Weights of a small transformer language model: 901M tokens, 6872 steps.
MLP neurons of a small language model. Each row is named by its layer, matrix (up: input weights) and neuron, and shows model dimensions 0-212. Each number is 128 + 32 x the weight over its row's rms, rounded and kept within 0 to 255. Numbers have three digits each.
A block is one neuron, or neurons of one layer that tend to fire together. After each block is what it responds to, as a language model described it from the Wikipedia text at the highest values.

L5.up8:134121116107145132143159124149163131150120167141093104115118091113198111091173157149199088140173127152147136076095139142101105137185083147126112175132128110168151141130147149127140120101139079110132115180117117099146154160116142117201125070029194090099097106110142150124142063118157099135083119125134093088106153062131206112140124096174106114066079149178115131145058158161154090130121121119095146111063124086114138096087118051153115155098055154196108160099139095144144155114126127115127130119104119102111127140171155126148152071137076085097082160083128133115154166108139112151151067149115087133077186121141111150098131130155082102116158075
L5.up219:112112133128112159125155151189127124123165152191057122129130124175152157094156125139129145165114113112169150137091135106125162110177133138142131126151142109136107139091129161123150135138144113159117085160151062044121160142165074145130166116112113135106094165153142155130098107190126120136137077123125168120120124172132074121141087093164142121115108139147158133128088169151191102153033085138127163117148120137165088157124184089135154121115152144179105159111149151113149079094087091149115103111137109082131113170118120112130098105179098103127130139112153177111092081172157131159141138166153103188129096114078106125054116125138132151161119081
L5.up454:124144103178175202155108130144146121126167121088082090186097168149098077142187165125125158129148165101122115109128172114102122081163091142136112082132143073100150128194122174123109116190208100099117147063124076123172181118105073100098177128091157104129088094096118153142100058105144112094156146106134088139178153130078132139151114139114084080089161150146162165102106151130125150137113131134164109125120141154144051145136119085154163163074130132168151109109142149111177067093115166117152102195119137090074089198195126066124170110158142096093125156121131145129105176106146123172143096128141146109093125087122098074091133155125157124157121091
L5.up553:118146197121111143155181149078077103091127121094117142147150192145117115070163152127092178201154070116143143123106086100151129160186109144178069174224169109139112155056132124121156163169124111150114129133120132108168163108139126150133102172152114135225111159125088091142050133134162148119140187145126168167149163175117100093152143153130172121099159078124153082179107186068119104125122117107122166193085182122111067174105038152123175133090090150110126150145162081144120182154143155119121135091131143133134096155126164099187162089113112122198150201194133100111093158096105079120109129132154072086140115047112073143153103128192111105111123115
L5.up680:070150172079157169142127097170126175153107082032100167174108149104119168142094089101076120198135159055121140130109113145071140116154117114099114130098092148154139147118149133167107143145132130097148146112178123116181054119164090221109133147175118120165161096116150196139105117140129177133135140165181139175183131145116162157146125098146113102091101140140190115119122172119190119199126079123079149076150152119139101176090125130154085167153098114089135116097069128148164112138155136115153109137151128125117106142107131038103235087170136101087133157108128126126134143152179109174111152124146169136110119181124142109187121123110128128113110128
L5.up724:151105162114188120145168135167132105116146196171097142139154087168121115082141126095155114144139163092135113071137160115101152118210074123207128168094110079180139145129107159182156157171120076106144209060114122091180122132182137152103194152116119138118080112118130185125108078123146154147165167129122160185178113187126156106126175155216185133088156104119086078155165130137170146119105110157112164120127128153067095144076075102182125170100097231129133158084122104135206131118123082138124145190105118116142122158159140107130135125108156108124128147143136125124148129108194098091171105095074092122111143109067099113147101168126168127124132091
L5.up763:155123084189139201077157154184160069106158147111057120154125130188144122137122167130075117141136157150134115119145117108128144107160129149148115165172209071179127110156135187148088142124183100114137081139113095102164159112081075169109163149081126129129101095104141099077106100133103089143113100129122166144109150167098150119114087109202148168127154118136143176113151191136182118121105124117144121107096085157141105211090150062178120142108124126156118119099158074106161134195122093139131093132093110107158118199192109097097121051148066135132131215131151129117139133120182114132137095143107161198130115099126163081091150140108183124136139114
L5.up940:099126130098166113149168108103085103112074168129117132122057140138127138114120134147092183139108113152098099120085134157123111169185113125180139096099093129200184072206101113139096080144106081095114128123109116077171127144118104081076198099092103172152093154095104139132148062177131125107140189092108143172155080109103205093204075146149115125051144092150109137156218134166192121114119146155102124112140133113099164119081128131093185163166147117119153154074114155127190145113157082111099044151142094071173137156185106125118151119123127115070152109118144103091135166133110118157193097142135138115075154133078108136096111156197125116118163118
L5.up963:126189159145158116147117128159124146150171136111158155166116123106102115104130168144097136139153076133120108098131142163112140142132095118134149180076115139129113148154200143122120173131163160112135131124119120063151107172163131117208163117165088118136097157057154091099080125167136105157129110130099145193079139108099157159157143145125154138075139106152109058125106251117163191125118146107094151118140136074168114185124119082146118159114156125123080115096133078126181113118132120083099130144092092116097134117142145181177125146173146091122147182110150095164076120116129142148148084133117120147131073109145104100145133173138133127172100156
L5.up1166:080152127177123107137167158128114154121130093146059151112154168137148201093075168135077131178211152059111082141118110170128191068169131127173099125224153137107145159106123124153057138181112074168151148137137103098094084136149054132136136148132170096093088113121168141110134114116098185093125115142113162148132124105144104153172121119130142151172173158216129136117138093097105184182157135062079152106121142187133155157089114150124198156133123099100150203090095094141132056136110137114072086158119161119137113110114110149119170128135163053121132187143114137150031131107165157101083149108085102188131096104126124143098149146166110092120134148
L5.up1204:144138150143076138181115132173121151124169156115114175119120100081187120185151132107083122121057157120150176123096161149089141134130104161173110128081079141142103132110183142109137190176151129095161142154113128100141107133178068131222163080081098090088142148096109075130142149118104105179129123143134163128176055102110156130115125105150114142141116156087081119138107214153211180124158100126173116090120120165172107169139130148132140239147149163111044112095163124156174138082139135098098113112127108104103096132187176131153148139141134064153081154120154122076094131115120128116168099166147146191110095152144102106128082130048152047124192128
L5.up2010:148139159138159189078123189190113138157080137094138094111138123171158138066151197146098130221096132127128127104138153113136148115076109231146122088070207091098094137105136152096096079133119127107070108128105107073132131108143117121168106144175142177152107148101175089119146083173135127142096122115085220133130179132126183099153069112154140166097203141181073124138116145119152131144129133120096159137131094093146088149111063128151100100156110141113128141088091129128132107147147133104131147166094108099168119134147120115120135100150115108131157176087141094125139112129128123099155102158074100143104127139123098146124100200100112114144118176
L5.up2055:133154163144148176128183135165149046110120144158073104060150087145127112134153162128151180103150116108093161132115108139132178059101107171122138157126152069153125151145089173149154203134156194126166162102115122131132115134197077139117135169146079122122102079096164141129104118122153121136146149133158132081120148165073178105143099110161168119112124148152119103146078163105087074112111142127095165143083141123140111150079120077131111163099148128140153149092180099168193128102149140082138214112123160128092132157155176041125178177125145121119141143132141115126115159126154136116200121157087162161114113127166176111102101142153149115128127113
L5.up2160:131142102192143176116164128142161109119166138097086155115154187148174139146116127161109120152185092144150104101142133176108137083123102090169118089154139082209102113177165163140117136125113104110169124124135098123155124079101131116140117126141103115123097100104098119147101124132134081181148151199108159120147180095105121169180154118143104141095151108170097152117154158094125128149147104121127124126069130122143093164148094063172094112088157118178121162116091090124138119169139124140140148059119134082118074159161099056113117064183086154178085202107129143118136104125139085134131111189128157232100114132109142098088124147128137139127142074
L5.up2287:118123122128151156162160093193147086134133160129124145084176162170151132142107145138128113165146137090141099085137157127096146093117117137126122101214116158127156140094105116130051086121131099076186106113115091080152093105095134133112161093113131133197096131174160113072174116124147083108158106100157141135162123106108138181141090113202115049100109107148147138114169178167171083187127168102098148095115120116152054105084122149126119121118152110163095132108143181174155167133089172121106126155097107074113183136119103134094183133163078059185145141130188109126112129131160089121168133180103182134049139090148086087117178113136159094083033115
L5.up2293:185111154092128137123190095089179114154103184149081150128126125179147131123122152144153119161164143146150160100199135116112154125100104176156149175121146098147135142118145152139150110101110085117192103170146074033164128132120072097146149104084120086125051135123078151074141099130133121168136103095118147125206091093092144129136056111126125088142093132128155156126095196148199122108095156129150138114104110118135122146116107123169127142085132113163148140134164079125136126138116097133097133115143115077106098185123088121149110105169068092129112133122171153136107131162141085124126113138110146197094093131128096120108113104104115109111109089
First names or their pieces starting a person's name in tables and lists, e.g. Catherine in "| Catherine Davis |", George, Luc-a.

L2.up617:112151165179157138114171111082158187158134171144140071122071134157115158139120110152169077155122100114153165129119111077075152182081110095154104064160149077077137154168116096161167113156170116102156121184071156171114190134112164140160122126096110134093114080061098159163122137166138143123137120099141156059091093150147132110160168170156140139084162132134103031167126141142154094170119034121104175139103114080114119099096115119128200132120143105179122129108104132108080124134160118136119144199189097111129147142142128119123141132151084127101101100104100161147075051123136114167124093160126118130143140169107132122144090144105109087134097108
Hyphens and pipes inside markdown table separator lines such as |---|---|, plus line breaks closing such rows or infobox list items.

L2.up646:085096146072102153104164114155154106106135132091153184120125190061225158182139066080155161088162142100131071117142135095143134081146134162166134146136086135173102134197165156067143138079171162084134127086110050107117135145149105093137103142117119097130155081143183099151094146126127132124080099079073132109088122133129183097133105133143152158076120146161198119177169124137151154149201142119078134092077124150137122186128094095118164134135110085148173133119140115153112151089113105192078110079144157122121101183150114154120094100133142151126137157075178140188153151142215116135151181099102146086127094132110076133109144099134126117103122091
The last or an extra "=" in runs of equals signs marking Wikipedia section headings, as in "====2012===" or "==History=".

L4.up445:059125109074072185156179134079172095139133149113120104132111169132218130157201095120093191138119141133137104146106138158112173168151081185173100127121133183173137055170216162168146132128151130114125151097107110108172105168198099120160122137107072140068119111141215105104129135104099114069113127164082188150105148171109175120099085199158132096077109126116177125148152108118101119124129100100103168067173137171159133127144155111119184125091208117120170145122111171109108115180142129133120075141172125116165138137106163094137163152169131140129131151122152128136145087118167115106029079162156181107111103124123068156122143186127142041108212090
L4.up1469:091115158088105175166104165081103125132139150111186139051034141155168122124174148107121096092109133124195095119142140110134143115139118127147167141124130153079154111173118188152109178125114131122121129103156129071117103135111109125203147189166132133074072134125151136143157115131148084099110173183138130209138135118150178178110065160141105087086158146134162162170155138171116130146135084153139142143134180175139089088105132145130145178149173122090129101146061157083156128098167181163135082088139107104148116132204130144119173090116106112128112102142103076116102077198098119075147129193167172100162104136099098096076041054141170152131149130
L4.up2033:098119107094140147068136163077120103137083108100169124113070146113140165207180081144160155099060108106169067112140079187121177184116110197142093127111177167159154124135109148076139039094121191108137151103132157148152135102221111158125138160131094055108104144131175130126124104111093130092163140190102164116147130145135167082111111210121167114116111117124087081151188088107153144134118098150193159103147111119142135127145097052128170141086157189125183113115059126098145105161144137103090119077147101129169139129149151136168131076166115149067146115096111119118115094161162140008174157177134167122119121104136108153142099111157172081127093131
L4.up2053:096129112037101192170133137134160127149094109095103084118083195083137127182180091131105128107100143130131106132142096159117197135119110200158120113126109166159122165113124160125132118099190115097096162093129127136116078146203096169131173171101111126080112100146204069137124130129095144103131120176050177133148186097084109115129089148144117121066095114112116171142135098131154133131120075097145152109141152147161135122159113111146131150100176169073133109128057139101165129110108125120095126107158095116183081173125147099138184057166130150123130128123128126139131106147172158058127101189158182134075042117112066162053129197104172096079131100
The closing = of wiki section headings such as ==History== or ==Climate==, and the final | ending table rows, just before a line break.

L5.up21:095146096105156117140123132130109148157111092112112112133093125202066164138083120113209137169114143065129155153208109137177126115116103144151074168130151117105148138146161153127146114114135140127150129124094114164194122098098138136130160130131111086173162120117128186151114151079068190157126165066060180124098147117177158170081081162118186143121103096134139165127130186111125113141140062207110172102176132070128138116099191135161105107119126154149131104145119149105114152153127109200043131111080131118156130084146147151105164080086194119161122124142104094136102126106133102105109095113170160122154182116154095136181160156141105145173123093
L5.up81:160119130127108205099170128150129118091164115086089174178137111145112084161158127116082114103161099094160104077143156107136123133135114172140142094097161133223122133135089102084176082135112098107088125082198140117120077198123123137130137201043131106132181086125155145108130172143089161132130117126174107152151037152113118165148111134107104116105163165102181164170169139080121152128169153158139127084187157161108171176091140123139171176114112189167168111081124154146145137149159148180083097159149114143097108103103164133128130135130130115079110114147139079127122114130151147103150107124063096150095159139125083190150190117124152174120143124
L5.up193:107150140127089138157166120068096110145144152123079104123136137119102144151161139113107204145096117140119138125151104169142112096194139102180057113129153131169115161096123082099158145140123081160148062125118129102129125101158112200199191149084112059154136136167168101129098107159111156099108124110180113138130132202136101134122134157138128068080112119127118177192100141092149101124083089151144182129159126119187136128096132117120091170153099133049119147035129115144126128194195155131110144126111116129164098103138155099106111124096147185144093159124165147075068130129166125111081111144098122091131081045150128132130112157080150034100133164
L5.up312:087125103128153171157110179117117143173129138130089080135113123158123148131131103142157171115157159167114135098113109133176131084156120131195114073148124131136117084112129125152207105144118132115093148099135104111128057190089085132122100140140130106139119154179108115059097143125082132156110137165172187140107097118069145186111067183140127100170156081210151115116084143109109128176114124097140152112092149108099162128131108126078161107138117160114128186097090114143111165131118125114095176132057120125108157107082142134070119155110207151134105096139122076122147130153131137109079148104150118116089186044119120115086181169155136123164125166
L5.up599:067194112145127152122118167108100120138171120089101127129093153127168108125167151140177191145118087127116163088097119121126057163165119107165091151163127109159172147185115135152114113126170134145129139126132109161209162102074093139160174131118128146177161147081143111119116185131140180080117157097129140099179114163111157110110099116166154149134183120123088131144150129124103096078081081095161139087140158091115127143130026120119109116082134167106144149103158095156142139175104143111121181140107077130196100111151148134116154174113148091071136093153210146144141113136103143097161118135127137110124133138095128177159123155160097096136110191
L5.up962:115150093095092188129105161113141149107130179128126093129094153116121119146131111127160156125113097135150072126146114121063182144092116136127089114133129132097121100135139145147127096111108127143143163147139112106152037091141108114127164140157099088127181119135209133143133151185074120108128173152070126161158086148146148109134092122118071165115162125125087179126161094170209130173093049153151130105139151097141159090090097104112182139093087121097120146097145106105137156203126118148114150153155111098110125119134174158108150084160196073093155092147088145075083102164109150036119158196092177149126148179161125123117183132117168106098107078
L5.up972:130134153141127161119127195160156168128126112145108145111154128146121184160108143163101175103047171094197143148170151177178149178166106181167139145079122071152170110157135180119122166116137189100086127083136125075101119114169129136109094139064113103127118170153106126137106148145070168114132176138163154154149113152181126150122129097134094112105109151095146152107140190071105152141119117130116177128165100158135097157105112124098120128145056142091151104131065124097145131151157134100094109139094123107093123093159041063154098091112137132106120150128144101158091123135130094145106119132125147125088153124146126204122110176126065141098120225
L5.up1129:069142095121121225141173173096109191091095161144101138104072093169141147148131086143115179109152107151084085177172118130125132126130123178158184133197162188097162144157088137118154108114127088099110111140058122143119040155098107161107079146141108151076142090114150133097166108199088053105126150124094192205125190130101139131135139162200104146098158159151138169129101159137085124141125114144122145093159122131127145120148126124153176141130067137101140151091146136124166165139139137117096100130154137090106122112098115131115240116143139121074153195108144103138133126167139124106125126135148128111092116114120126142114171174096139160104133134
L5.up1217:106135073100113155126168143093139100165159084102200120133126116133164117168131131149169107123099149111098097104126153140086155097171108125125179096152182118104100144146099137132139209128165135151153100046056123144181192127114054171154155190123101107122080125167127140092164124174089117157149136118157116159121125185113092119111103140147091075116133064161142109160085120102146159159173140108121114080147214085120158114119131107133086199131123110102135107085143154155219120106114177133112153108121136141102114156085099176086186120134149119140144146091149145111067096158122161088131111158040163076139098105120124069089120135112142102116114129
L5.up1301:112205176099130109145135164100107122099135134104161147091117130130095165134164102136135166102082121163118130149113127102074150165133072161142133077111133107135129118158130181164079099132158156165077124075115123131178155118124099170155161128134115093064153076146170133098057186159140149055116091097094149090084098076121120167112110156130136061091136091124090141154139146100167153144122096138101158118176137160098131124140119115077085141103120109121074079126135121048150153160110147094158115176124100113115148091106132107149154115080160200127082083126111131162128093100148105094106099127173130116122144143152128123115122148120127065072080101
L5.up1488:101099163093133171145198178091133162097120131152135071103058133105159135110136149190147183126110140107144115083122160204069169144144134179157099098109132144143098104181146104124168116175094178092081124063082120130142083091107103056094115152070113081160141083152133123093078142103081157151135126130143072136168084165145108113157165156149160130127148098157142115130204075152172089159148065150096109114145130076126114114118091099098113173149153115177195117096153133144114157167115112130130105106125122133097107079109144113086210162124127159119175100131142078141125156165146080082078125182195182106128118107103122166125093121136143134083108073
L5.up1600:140116135059062154157153120151144170157145087064140105130127120176176120149112088110131136110142080098123068203095096161103115135125137215119139130161118155089146140141154134155132149052118135114114105162040091142110142133102093141108072135087089130069120144138112125086142174145088110121148106160147147088108143178093141149101120144162096109105111154134167145162161136173115129203147120094134101101149174145157124083111125121129140153106143120117154142078178090056135168125167129094101135151080080138099159088178089137131155100131148129143167103119122142133135047234127164084133121173090127095141163169098102133096136125104102109153081109
L5.up1883:125191103099152191149140149119110147081112085135146167119069125119115137123208145129138166168135158137159165117173123098116169129156076132139100157152121151110104075193124112136170094118127112089161126135092112136163168120203141097150129132055106149107099122099088135116119180071116121181107114167130116117139107130119139181149059161102134113068115189098158129109146113151124168108110093156123152138172115180119152153088107084116094155111162186143148136121170136132109077175147173073062097142146090105137084141134159134110189156202108132084120110139123110158100141089187114089152118129141153161126078135132121176118114186173147147086175162
L5.up1887:129148094070117157205152133125070183153149109107117142147117161058123129119104200183122119087133067130124149100132094113103114146109184170113159149109143165201171112132229124110109113160096086141080147163124181158156125117150060103120117136188090092099148125187129136077121147117155084194134095079140135111114090182104111149141162106123131067125152119092041112143120126089153141123148122139128152128148147117159039107150043166108125082143160186119124201126145105100155135181132130157097138124119095147099131117117169178159134155149113101103098144122159119095089115120121080151115104115121152120096172098143156126085170138124126138140130142
L5.up2247:121101141135180179109125129116124145153093092108092108126090182149161159161162173115182143102170172130100092082139082131174188159130111099206057119124163090169166117134144104122114145144114120090121150077125191134193106065130039114113156115129175099102161121124106127125133123111117142116123098128166132128114107124143155128141114158131130088126087104129082083193128142085101117106147165122194115123138134128125109087163123098143159134120144198168184168097144111167131104145116170170072091179145086117118100088158133129132194161116154130155098156029133025105074140115156144097141111124133105111166125117155106115156153203105063110069173173
L5.up2545:084080155145104141151166169138128111113083108088149192134090121121154137180125109160114120121114135144128130084124135147142107140146086111116047106153151147157161086121159111172151119160128099117047164131116133113113146186165056138105182092126073085066135118181144137068111069145098135135104150204164132116050090148176149125098170140211140106092086088108154144175136145154128113122130130059080130075119153082107158058148137157135132117135137152058151124132170153092126086141182088151121135157143137100094120150093141108149150104181136168101104132125119129098174128201139155102123024116136153090106095167076125098103102119086127038115133119
The last "=" that closes a wiki section heading (as in == Reception ==, === Books ===), and less often the final "|" ending a table row.

L2.up2249:146153142093159165127122077120147167111129128128057097176129099175161142171179095142159179165120130124131108122078182081071139157109068069191163111108136145175158139174058208130199111161159129121124170110184107102107178151128098117108190142116104099124058112093085154097140108169098091150070184097116142159103123175138155155123136137156098119079086120170150168134124149174133144143143142118103163047082168122138153161162157062189143115137147127176117117071145151115133088113149130124111131128121147049101070180166100103148200180104170158096086145100158109125098177137185084148148146143092126163098151111162104131196096073192140118118095084
Tokens inside personal names, both middle or later word pieces and given or middle names, mostly non-English (Spanish, Chinese pinyin, Persian), in cast lists, tables, citations and credits, e.g. José Manuel, Joaquín, Rafsanjani.

L4.up236:159195138147155148076157146193142132108116113124055108160153118158115092122168163126143165151118123151096132143127144098080139075135133145177131133180175120121126166128127165095117142142194136124163139146150082088190171111127112139136146121149113135109096147053099127091113116190124084154131097086123134141132154189102069125110127094166123121153129121123145171130116171133211137175085132142082126171103112171139065162073148098166150115074108145142110156128151105141171104143158098152119088114152140087120122170134164095137185101144092101060134204113185208125157132135124130106110143185064140116143026109131151121088138124120144103152127136
L4.up615:109145123169119139161148122196135086136153137126125134201120111123152146195142187137153156111128108148102088161105124143119184094168109164215139154132120126080119137155128168140172155129131144131136186102097080055136165130163163105096168115084161102151075164085111142094128069126072136160127135078143148139170150138156120154130116132131114190123120135149175152070105181098131130138075142149142137122105096122181141178126138084141180141085099124204118146114103107177165148082124120106125137125127135074151051211156120044132173071168107108140117169114200122182137145148210135116183086167122137127124114066178110159126087143135179075106134118
L4.up1226:148072156135144197122144111151161088140189106143071144117187103155116149149138123117119165095099101142107143136092146079099163201156137167172156209113133116115089182138152170131127127113147074149119129119153055090105148110129118134107163125114093119163116180155161142062177126210155114157129133144147178069131132140129102119104173127172116173118091089139168152106103133114153128158113131127149147095100075180165103169162159113154154126105179117113129140104131128113155148156155128166127113143153127092197098177175139150114113099184117109169169163126132149143142107193161098113182123158064080196095143059152115179098134103137147126082136108
L4.up1547:125157126097120159152198123186128096137203141113067071154134159188102100144116131151114173149119147142125098142114187091090136177166074159174175179158128099132128107149126107142124135145145073101167144123158082118132125132091102153136129140133142131122115110116166135080133089166136115115087107088150144170155092141114120123093102148165103124132207139124156170104147164202206182164078140089163128114148076139104105119092124084154168124118139148226121113096171109151122088156124128163125079130140115120146051204114131159164145066119109150099115137109112083094122170105156118100166170150082081087114135123114114087147130129101160161123112124
First token of a person's given name, often a word piece, in lists of names after pipes, commas or "and", e.g. Ir(ina), Jenn(ifer), Luc.

L5.up316:063096151131139115154153149137107125140145122139116134094105092127149191187118160138195095180111095113084172148093107137174175128191115141127068134151122089091137126129170139116063091099116128084115145168090137122141179137144126186151105140132102077160148104156110155090132080171109152107080129134122118177107112117158072151101090140156089166129154101191119133117092151160191147169083142104113163112151119124104119123142100123130146150109148139180093120097121155155223130102160113155087189096132061123127140108074187092141154131118174194112080084136142163165117153115162089150103078125082131097110151177135114170122120174121144078074112093
L5.up352:117068093131149173122168221110142136124135138112045178120085145127124137112175115106179139122133176132106133174148120162098118132139103101129170139106062163162170128202157181152121177111073190177113124143091143117139090112140158083077132192120136059115162118109110141123160087163110162144122133121099167137160164132095165083175085182157086108092115135158171116148171123195117094170179131162125106107106126073125082129128150136123092190117067106070141151148138180115141084138121087092116105127142099151110150091192177118139135131182166167132137096077138111141098092141128085100091108127081105125095108105152111119104104121170144091114121075
L5.up707:121136187106116143143099110127112159150186161183153095123171094111114163069164152104100152129139083131115113117128150167116075150028153105161136103090133119087175049139171104082156115105119125148131119114176113185144134153069165158127078136154096119133145100114137158149110115160129141136121104132131155117119101149076096162156129144124118108129146150116119139078098208141155151128138060166127172172093098118146112098144117111171130095179161150186078145121156136149136102177163064154102147072112089109145076091143089089184162084146167187096134150115135138121130137169148092148110121150171149149100097141076140126084096117061115127136092119
L5.up760:086152097108133154103150116104077120101141132169119136157062111161118130110117167159141169126083149182102085163144214068188089124059124117107067114093121127122192099150115154093117135110132135131164102138134143159164153136114153096099142144145112176131156090168166093156099112100112140157145156110088165117095123120121110155165066159103114164120101079145106096152104133117107071112122113129122106124151125161171109159104043147137159109110130102127139150137131154159141119145156141071101126172160064143139142102121120145125127066114109190111149190054131118126128145104104143097144095117109131130117080175175110161111103162072151118086132099
L5.up789:086103090095178129111088129139126151136158132093103113115133107100082093138155125093142107142107182106102157134137137131174129191140131112138122154091161156210163183119128162133140158151127086089105164019135183123152134102122101138136110102170132099110097173121150071109159130154196129150109193197156155116130152159220181133118203146169112086122186071124144137164118120102170105164090144092111102139134165109150130134182125090134159138108141140099125135072186090160165132114173181140172126106118035166119045108109095103078129127126091143083142148147153153096159122136142072099153143131170177156147103097125153079108136132118131143129138129
L5.up877:113112113136127087185124142113156137136173127125081156103111096146123115158169092079124148102118140041131135140168113127131131114077112146148118119158147120152107156157226184160134164156154116112097153131120125094128129147181114149133165166179095145190125100079184125106176087178106140175162161128098105165101159120143151111135149150125125159127173115114094148145131153038116089206176157101118141169074174122182163116181089098129109114143091112184119115104139108144139192144093057084063116098093114117110112167140178100133156095174196077117173101118118111117109083166141139188209146191129155164161127095120126158132194067124122087100189116
L5.up878:145129090086126146117172160111128116142161126062132101090092133067099112122144121140141158110151150103114172124113079115097130157145121143129192118104094120165182103140113204133122158113158173078102109145076105111166160214105117089130164237149078138153153042137123121138106150172184148124095170152165190138144132137134085168133087223128159123126137156113117080142093193165113106156163084189127160142165126113140153159170136153124112129104144102105158127105148103092153115184108163108126172143126093106151056083130156092134158137182116123101169081091117158100155092154132123072126113141096157121059122131155104120089117145073126140105162077
L5.up944:147157150194169146123182160113103146124114167144139111134172161117165084139127127160123146180136148140157107112108090168138120125124114207143118138114120146085166173115125118142133101073139091125110095128086115123093128125165122167134131073110139090075149102111136099133140140132127138104133206077079129120142111099184144114147151181133083104117154130094112114108122099120142154160115113157144126133130107123086134136133095119209151116175143141119070125110065106111138135138192067086118092050101108078099097083167079080135193114117174125106137121152120141132070112143138093062145170163150188133162071144147098115075155073148130144068087149
L5.up1038:161137147154131104175120137149128156086118121094093161177176124208182130180184162097121172098121125162125174085136151138133110113125075169160117117108044112106112090042158104159138158112101121104114148143131088088145052146093153133164145145099156142130195127143144141122162136129165121155128157076148119136131174127080108180129088188164098061112147124080106171102058171179146099165121108104103178128102123140083117168128163126118108190093177173101132140155106127129173129167175112120149082130172115124099051075113193101161173148127085178121171124066129120217099102179187118124104097109149063117133135117182105140084132165036073122090134090
L5.up1135:128147158157119150108158144087141071098131104118147104151101155102166145105172123072164108120118161121145121108151167160139089088183137121117140130095112162148178109111155152131098090165134176125103094152048108124117062104124104156121160176087151093124072109139149021085120122105122114145084131118164118161125133104237111077152192139168138104105134020145048118175179138170124145171159189113131167092135140074135133125090162101100085184186159143108146174064144151135147102122128139084056144084142087102128127129050071150163135094117073128123163151139130121148128109148113059078206174076181157137060108114085122102128149099078188131091143109
L5.up1359:141101142157145102137067124122098128082182119058071099103102158130112157133099092106123148118138155103143153118161134165137156112085077064162123130153151119104146148160090206156107135142152106106126112171133168165167145066127091151082161090178065118101027114175095119143078120087170087127141108135170095156153189161079100139101127143149135057081136086113118094119157142179166169161085108132128141147073123126162045175136048080148159150135181126125162112116146029103178098092103122114145149126177172067130165130149154089048124076099115136155089195214118165089108096145093128117151134137123183117164079033087091128140136106109146102103087085
L5.up1645:113075111185141124104154181085054104158141168170150171100147080168133212140162151100191116132103145107110119148152204108152135159163144132221090105111146138117168182138114143109162086091068148106074100147079120111143139179176129165128179183120155106081128117132145077123115182114093139134110142046145098104139152074148167100180147127147146090108134136113101170157160090195152096128103129074083134093141157185133164152108093090122147112149182208121132119105075122107152135091122055127125139113126092160074090156141103141127130083095143135150105110091145153169116094127169114117163102153151139126131110115124115111109097156082209110080100107
L5.up2054:117129101046113198149152151132078079137150059014108158125081174106128098077083181149134154166127103147133151130120109109120111090099076095117101160184100140151137130142134134202089099124094078101138094179113108150149164133134152093105143085127101140142120138057136130154125154083184132135129203090128150155144124118176126154118203124103128151112130044123129181127147138099141151119153144112137113152110089054143093110111128133197104166156131104184106110084164159193142116150153138080131180155139064106168122128153072155133120127124102107073121152119125160118111114145141147150172086101095061105154128099139144107101129116124145176109164061
L5.up2164:124182124090136161113114126182098144129192140104180105084101113060089121157157091164128117114138082208171116133155148166159154111121129112168171086139162154149112105160115172188140173113145138158128174102116153109085167151148099086093134126169089092080100120128109106124132101169131081135122181127111121105107133176144130109092106116123114145146113123187131136174123134115040102142181079230092136164156151101107103088152157146098180126174130153180134158079146126131111059115144134106144139101083162127186127087145129139068123173190143136114111144141135182056120141167111097130147153163116171126123145127147160110078121133138130142108130096
L5.up2233:127225136177161149154101166151138171106135140141136168112153067130147120154133107140136067134092084101067136130099165094138119121121092096125103154095075145100130195099086118125165094137146023089119137137091092173153118152128079163119206084143102079114131088156106127139166174059105159177141164094082148160106134131018073150146217212127138160144167083116138139136074142148151158141109160134133099100171121141173156167123133115161164117124142113105092138138151132101088168151146154124141100164093162083127103102098123124114128119175117172100119145116122129230070082137141109049153126108134087126111112123132164113099109096194140107121137162
L5.up2313:131109133076170159144109169160084161155161111123137109084132138169122178173086173131171136076113132146104085075132102130148126090140147128087133177163116146139163090129098146126092134166092104129091126103105104085106153088126152135119183184145115097181090111145088097128075091146152131108122156138112119187148080136118089143207131208191108087121143127127133179164156127107163153159116093102098136084157145107126124174112144120084112097108101163220191160106085137090232150094132096091113080049096102144170084108133114150156164082123105147140138122116095128108105150159164136159104125101178150141099182146088118146092122155144099093165132091
Dash characters inside the |---|---| separator row beneath Markdown table headers, typically the middle dash of a cell after the first few cells.

L4.up1407:082098072172107162144061083112099071139191141109108121165122124090068148166158151121113104148128070141143165198119176072117121112076120159175143123202155116073103157114164109150077164075208070133106108187102144161114129101195118138145174167160086138115144115073151100105127117147090190094120112114089154154108130089165137093120156193098063144125098142052083116103154131139169180133107104149127143118124152155162168172166117088173179195098115104132161106141134137095098131101135166095158143124161126155119136171157068117116115125164123098164086109145184120189086036158126156122144117101153118144168098130170131111136160116109103069136121120
L4.up1594:146139122118169162059100139069119157162189086153142071170103074107109103182114106182100160156127150093110175136127105180039108101136141163128088096189150140144118141138207131174160129160126104112152170153109187107140120114168152090145150123110121073122171112128089144151123192143133167091116140148138156155118117117175184160134173154117100130080136119110166135172106111090136140146157196129101165134094148163167150107117172083130116151144123132169107093197115165066121111132127131104122158092068146119237144085188190111172066114135152158099122137104182209100138058141176134132115148141143164173169156168107132155099104102156149150152140152
L4.up1734:095141168141158146136193127122108140118110085162126155107110144089148137144149113069153124115147141190093151090166176086150131156145156177133103177190134144105105070186126098059136136169169128075173131128084151123105126145130102194117123154138126086135088055156147136099149109141087081122108152113119083136095127136096091051129125134144108137145182037073139112147112147124158150130130084135057094144112103064133142153158129168109142099157148092134124091133069103095118056084124154139139142106130110111145160130116200185144150117181130137153211166126154173172105120160161091142153142110120129162145075093147103124128078084117115093094084159
L4.up2304:080066088122180176178147161120150169122132123064112124139096133162142116101132081104119161162096127107131149146172135178109141109134127135135141099104139150132121119076155136149120115107178094122143075119137127092166101055125145154084143191175133076089147124121104129130111167131158158121128154049145150127183143126097109136085155128174134094128171070123140117124190165181129097148159117166114092111064119156127019122121078154116170129140159118107118158112063172100171062136109112106111160161055138089099150113167176139115164085140101096108141117081153148168120109159134116071139125186160128099141135105109098127131083138044136094128111172
Hyphen tokens inside the dash runs of a markdown table's header separator row (|---|---|), usually in the second or third column, after the header line.